MLP neurons of a small language model. Each row is named by its layer, matrix (up: input weights; down: output weights) and neuron, and shows model dimensions 48-143. Each number is 500 + 40 x the weight over its row's rms, rounded and kept within 0 to 999. Numbers have three digits each.
After each neuron's rows, "fires in" lists the words (lower case) most often at its 100 highest values on Wikipedia text that the model never trained on.

L3.up823:489502469498548541482485526522555567486387451510568517506554500459532543583544538525496514466476512512509525506513533408496517427538507508483541547461574497461394497455541515485496487456510515584528546513482532495558486559426466482459453521491449434501461538524547490562516506371528573413
L3.down823:530536514493570428556472469495553524487551450467562474568498499496482495419552425536517552516438504504521506478499484491506575464468501442540529498500566545530458522547508573454582504492517508496487527456464487498500488475436435544492579500560521467508456439454518507439483484527439489474
fires in: "in", "and", "of", "from"

L3.up1572:494493478499508514513498518566482455445472533530576517498488502465391416464519478525433454568539415503518566466508530521474579524457553506514559496515572510509515461439497487495484503514531453526561490459511470508447482609523562494474474511418531489499508523480572473479505489500526502570
L3.down1572:481516498478494508441520408482432573467513519536507479514540498480537548468518460439630561446474501554480472478482489490511447576531517479544490458562490551554505520570472496445543571579497501527495523521595498476538469559498497552511495500473473531480510518498527484556466492457441516496
fires in: "in", "of", "to", "de", "at", "1st"

L3.up216:518472516445452501544525540507449386464442534505510546492547536531524536468460534449486582482470538472515544463473449545567578444462554478465586478387503479547480515431547488473501457440524496442480555552488482555484509563450468496522527428506509557512513519548522486517480491463512465507
L3.down216:500478485534557513473463458500542545508566464451546388525571467494495509451483471457588452516477473477480460558453559548497550553578431509565477510522601570498486485564424492509547504533495510495503474534461499469505507492541491428433453503434511529515465472404562522493555541593431484475
fires in: "in", "of", "indiana", "from", "american", "on"

L3.up1415:509466501516502565473496539542436465476532558421577594462537496556523471527445509507508534475484551463426488485480469426439569553523477509473496423437493470477546515534536487488531522497510576497494484535434526523503473513521511526503497456476498497468519494523477515474409523530500482488
L3.down1415:497548465492543542527528479512478430489497522427457495557473533502477551477530501453549604529465492514476526516488470546498471516529457505502599563519468502496446496523502469544537507414484499484442511522542507583467492530506486503546545480496563447500522476538533492557529490496506526495
fires in: "of", "de"

L3.up524:554535476469559477540481445492427459545545462539531569549481547507488518475476485432469524516466439461515469490502551536457506499502526500539485411511419461477562462428485457514458445445494472453484485566548529478507529499456539441487451432533458524548517556526501506489536483503494542508
L3.down524:482489558463520465482559512529523554439529556526507387520568490499447475499516427551572504505609511547410473520498467499530442501530498472495432534496546538472398466491504542523513494497503507516480518431484474570489438508477496490579493464511490449509452446500498423516503505512519469513
fires in: "and", "or", "syrup", "detroit", "orange"

L3.up1667:535536507424492489476439553510513498514546487468499434507503499497567454467548532527547499538437495455487548534557501481458514527444530526587385445485498602468484477531536501494513507500448513534526499552469532505464573469416464458542515461524480517546554539474473626535536428482461516531
L3.down1667:485495465482395510467572496549494515526530484526585511513552477539526524456555499539559483576569507526582503444515496480490487495566475561461549521452498455517466478500501554489589442490560455499478532493467517508482470525572494580527489389465569430485485491523473493489473512525545487514
fires in: "in", "with", "for", "and"

L3.up528:537458469497500439473515437492511526461534453570516557530466579522490503398464494500467531494461525492494540503508457514491558451523538488572456532501479477521461502543460523486479485533534538517499476545434469537509471477524523454461476490450508619519539473543468488461581437532497485444
L3.down528:467459537461520455510441460424492500398481494538546495472508475533471494498475533502470454485545502456498500549459506487561427499497473452488576472506492533532492532479476541482487556525467452501513528568495527554483504508560455498506486446496471541472513488443480525508561520499507481506
fires in: "that", "this", "following"

L3.up1191:469445464504533484424552549531492499408537452480408553473513516431401518510553468532465473445507479509508577521486479533422477479547481516562515454502432480492542497453485511536480480468407488501502547512491501527546553500534506509506515471511519493506529511546498507517489487492489553471
L3.down1191:599548493440538544444498469542532493513507530496501544506496545566551504450457521484479484421529545492498485515593570547548524548490515478449519525476462477577411514514521582478519479498552542484592426421490552476453468474480524466552515493503488446506465473451462491548452475539510545511
fires in: "and", "which", "especially", "then", "instead", "only"

L3.up389:450518490484530430473480524500492546509519491446592535533522514557510482568515616519463567510502488518492501500531473496444433484512504434416416515535545511522528549578519487513472507513566545455443585523478548526503485484475539470466476462503531558477498529509499529432537602514493507492
L3.down389:428485535478550488430547562563491498514560520413502524458577498492479473482562523522492521534492473486441503456539483499536438461493508506431475481526494536517499535586536458475486503597598548388493482510470479557462469436455498478509515485516480493508457473490559496469495539517475538504
fires in: "may", "can", "would", "could", "cannot", "must"

L3.up1262:446457548502451417540521498555561519520498425502532471589554457425550513529596419526432442542499525525473508454490506490505552462377570426485546458548445510462548510429453478460477552464458545535547539484468420544490496495526497437579525542518481424468495526492513454513513484492417510388
L3.down1262:476518527496507462497491479476487497480485533478555525475498443499519498450432566509396526478564430491473589590509455512470485547547488485469550579542487447490519470562490485441517437550508477568481472472532461488482488589493435494487471508470474447510530504520487515507510451558495527548
fires in: "and", "time"

L3.up1395:457375474458496468442437460525544457495543560478512533499494556468505490532471530542543490528588501515541481460518497591493529523477495503521473534559422452491531550476523539558586548479479453511508521504510432509461514477446469456451545476466549484547539574502478449493502556481487486475
L3.down1395:498580496533526514506529561523449449513490525534570491535531493511510475478502561471505485489504428507454532481539467516571513439504460489503481496490527485485518488456510461455428492504535536519463506536567436507506534561479526469545540523447512456485576531508532469474505520502493524517
fires in: "at", "attended", "entered", "place"

L3.up939:532541431520522516567450518490543465447454546482483458468499445471528514497538530538458456501569515512461481491484461454545538412528534519500421488487510487478530542519463547460465445537481463604544500535552465511519562460540581483478530518442537553502496500470558486503494496466435533406
L3.down939:503520479491529486502569553473491492468466477518567492544498485510461513535478458553517499502506543485444502517533417553455364411519513496572535546539488490449463476497500537485518545544528503470502534536455519483533510479534503478535531422553536552460536489449553426476491473494465534511
fires in: "first", "born", "of", "an", "following", "a"

L3.up1085:505430481525455430453502579520547392460549447437481517581496478497521462582562527487581497495554487475549459411498553558519520533462501530552454516512463469525523507535547497503507506503511473503502531536486438505491472516499491502530510439559455488486593535460501471542484496544514505480
L3.down1085:476500469393515580529534480474496553479440539474416530498497505401472436474491500538500455509532404467467473446473498527529525495482489414523524487513488570533493436522489473497516520431479517522525464498491503570418551560446469504489496544504558536506460493478533494462433489502482566498
fires in: "of", "complete", "kesavankutty", "kyrgyzstan", "norwegian"

L3.up1463:545496535532440463457516554471500509562584481467506478469564521525459545563487527490510496522582528556449558451448468530500536536537421450502427466474460515492538472530519462462447499505396506508556493437490492449500482464532505489520542447444524513502526551500531525481529516541459458449
L3.down1463:525508542549499474569501481536446555555447481558532497497482515407475527493469532476571525445426464509571543517514440488451524432507534507484539452475541509491471564482482545477501536457489500442517552499468492525478507498437503532472540463539459504489437457539482449473496474523580511431
fires in: "and", "with", "from"

L3.up425:449550493509549492473512493462494555477461512444512529476456522485503559454486493539455529476502484445491532522509414431494494510516551501538409485510460555447522509482484535564451432465502517525518446489457488512510502469448529490547496515496472489583546517520503523516503546509600467510
L3.down425:489483452494525460501548551549491492531411511470468564535575465438580491497548483510518498520434524519573495455421545483534496528513528520497493494493557490419550413509486535524499512402544483541521448472509492559480483538507455517551510526520440509462463551475500529581529429464527584480
fires in: "of", "these", "following", "other", "both", "several"

L3.up104:507418590545495453573521488489515532482472488478543440464584493516537502552536536427508518484413501537535476495543428537549435511531460506476508518462446558511544544504477483490453532511486536513428566531432503551455568496497502416487514460542462503525475527521598486514503457475520495474
L3.down104:459519526447537407487448501511476459511499461470540474507461442454466388587468529529522460514551457529504584497508544537467569524543510512501534501497475472464510510487478488455440495522439464572486481575511442462494475517522432502468507509425551507414478503444455472463453493447603563555
fires in: "to", "inspired", "in", "at", "began", "trade"

L3.up110:454474459497570491499488448452527538550589517494495497480510504531492523531584580500530517565546495501515473520554473515474500532546496476479415516583508536552522507493527521465569431566460539415551492494493490448416584535447523461520448448533501459518416518488502529514497580553442456485
L3.down110:479518583472551536510493475531543447519466510500495475486499531486499507540477503473485525572487509476467532480483550419510422501480471542501473417524506599561489535552426503452432607523568507460545535478529457527488571527429502456461491444480533519480527453510554455484484527460465458446
fires in: "to", "for", "cannot"

L3.up697:529496567552468454497415505432501449559463539491447501464465508443466450511498538497560487520554444455473545506519508452528509519500520492505484470537515520502514548487544517498572521517480488530597504445489494474465567482473538550537434428413484507507454471540513509524550493476475448586
L3.down697:566552510428533563484512422510489502463503515444496512526529498550540573512497414499480504519451498493546499488478488499474474537518456502473496487458434462544519447512473510522512479506516484445442415526494527576483508504506447470514521548536560513510591511431527459458517475478498551482
fires in: "of", "with", "in", "like", "vs", "at"

L3.up440:472507509489505486536543492365438549469475528495467537497588435575525559495567522501471483500538543495544520503506512492519507534541500479455494460528526496483494542474508489481509494487496473460536494455505482389499515438501485475510541462588461505536447505505432413508514540485468587505
L3.down440:442504486501507500489512525524475533524474498487493510564443513484478443500505473564413483505439471517523570540510467524540501411495444530525432493518527555463522425470506537526486522526531506524453460463541508528465558541450527443473473488446460480486571552487475479509562484508555481488
fires in: "and", "likely", "anti", "marathi"

L3.up969:506492418492513453449456510460510442478522523527494519503526527480548549528548589479504509512496598560503540479443506528448447518493499508508476549507530585529476471531470592560543494491515521547507555568550410447578528471553504470424450485513497534479510504484532491564489493447448457490
L3.down969:562418532559487575511496523576519560510461475403508443450490489499505490471436490469485512501479418489505504510502522453526470542466504500477463489565424473467595570438541481567462465446460482449472510437496547517511489504369512505514559536526412473427516559516494480500494529549493540494
fires in: "february", "january", "reached", "place", "entered", "september"

L3.up48:407513386442503487521491524494502580483508586505539461536469513526422507453536469482528497514475513441478516531496520435558449440488555470515531504491510474457586490474501478503433435461505475496568522515494538529481434507529484541539522458512460520519530616486509618481538498458484541463
L3.down48:416448509439517492503545499518459409484427564463522469457484528442479451502495503526507525480467499446493527459499503471562466473509549403508457433543519532473501457497516579497444502467553428518508467477436505493505477497523488524513521533525491527424501590509556537545524431533467592484
fires in: "of", "all", "among"

L3.up513:591511464476518493520476510607584531461497407490484480536507441479528550466518504484441464484493548489556494507512481521554423499521473470536446385375539463485405521528382478520566549587428571561519443507480499416461468408478563466499526505495508506551556492485505439475447558479444509547
L3.down513:478543442475491435486536445463505526448398546448551595489531552528548484515433497441524476481554537495576573541541511444518454499508488501526541473458581422504487482527542492530588604543460505491540456508564476436500530506472456438476495459543506543508555453524475446549504500510502522528
fires in: "a"

L3.up395:566500505477522513521474525460557516568544472521481480524520517559565505483535544526498548522523461526531486566578468485517509548488537505467456478548503424515509491460580537529529503477475546507535531570440417457524548535468490495493450451525534447502410485541472530498449512482518500512
L3.down395:498568545531526482458486503510535569517491331493511456438480514519501491516522535458446474572435589501487551473555495456552439539477436516535535524453464518519541455510522470491513565474471475516529565427461469451512540505486454501494469511453555499528583495516515537505508512496532512507
fires in: "for", "by", "of", "fenerbahçe", "global"

L3.up1780:537471479476473548565460513497519540454457506578506435467496542472500494479473483463479496434518522465445546438493509490539541490558555412543614507505543461478461474572483456534505478517517526483519492525444503535570575477507430502533465544414488538555528488554552517457523443451558526509
L3.down1780:561436391345513516492528522441498463530481546514491570570579488510529491512485453514488577522462449494589514534475512487514540473468498584480532434492505499454516522504489548604500532539470553531488466538480582526514534487462487559487544475476466527582535446490502487553519552485478487515
fires in: "of", "and", "from", "or"

L3.up884:453461509546538568529567512506481516490550461463518461491507515467566467492548527433525488492531462514526595600505539519463509551525496544436639505442522514464504506470448474475474463492494543521550443444423483397492512487468460462570464468492573470523455456469433485530504507471478464507
L3.down884:503540460454509459518513524500516519458485504489485517508422495465459486498442476490509499511508536450511475492478524463451427416492504401514470483484524454569482458567571543487557529513456471469563578492544521489478526529463522535462469527508496568465523483506534503496497504521451473505
fires in: "of", "for", "to"

L3.up432:463527548491540484498443452430496496459512508458519468560519487516584474541541529460474580490543606472493478450473487551472488532520478505534527441493475500566505494447470497478488496474522499484504490574527500574467536435559491493450419532403523447440503509488490448504509469470543479569
L3.down432:504449473468468484503489486472445444547478472440531498506477445498445510543448555473527480522542546535454550510610481498505521509493529469445545486498499497469528489531479537530408436508425513479579456550483489501447451503500510486469486479506560492457565496526518520514477544452493399542
fires in: "and", "or"

L3.up359:541502526486460532450501576529427505488570398482539459611480478498500498528521510482486468452530458524469528425516489478398469504479511497515508496479470405437476500570459495460494469486493506476506475429504461520553488471419496526497543421525469533448574481497482444544478474550503567475
L3.down359:589477503444541439528473531400473431428515487477461537499495540506504503466485461489472545551541547472571484572422437511542478481503505489537523560490438508482501532456476483506542482489443468487499488481564461464507530486469476461544473523474515625516548514411475447521493459568529477556
fires in: "which", "that", "how", "but", "who", "everything"

L3.up1138:478456503492549506555489613467547459486576558528514499446563618484566495470494459512451464464486387534524480552521406519507440520507490485547463416517536460494513571478507554523541536511512491479393515490478495501535470515527536529506516488509501530456505488538471493482505529514488478548
L3.down1138:531498531526477531462526493457505517549487447524497509473481468527490555506427397477549480457537529493512567512464488496487505442488481558467548450515480575494604575465516490530532508506476450505439540465436525520481511483500474499535569531546453363485430495526484510494629546501514496435
fires in: "to", "towards", "outside"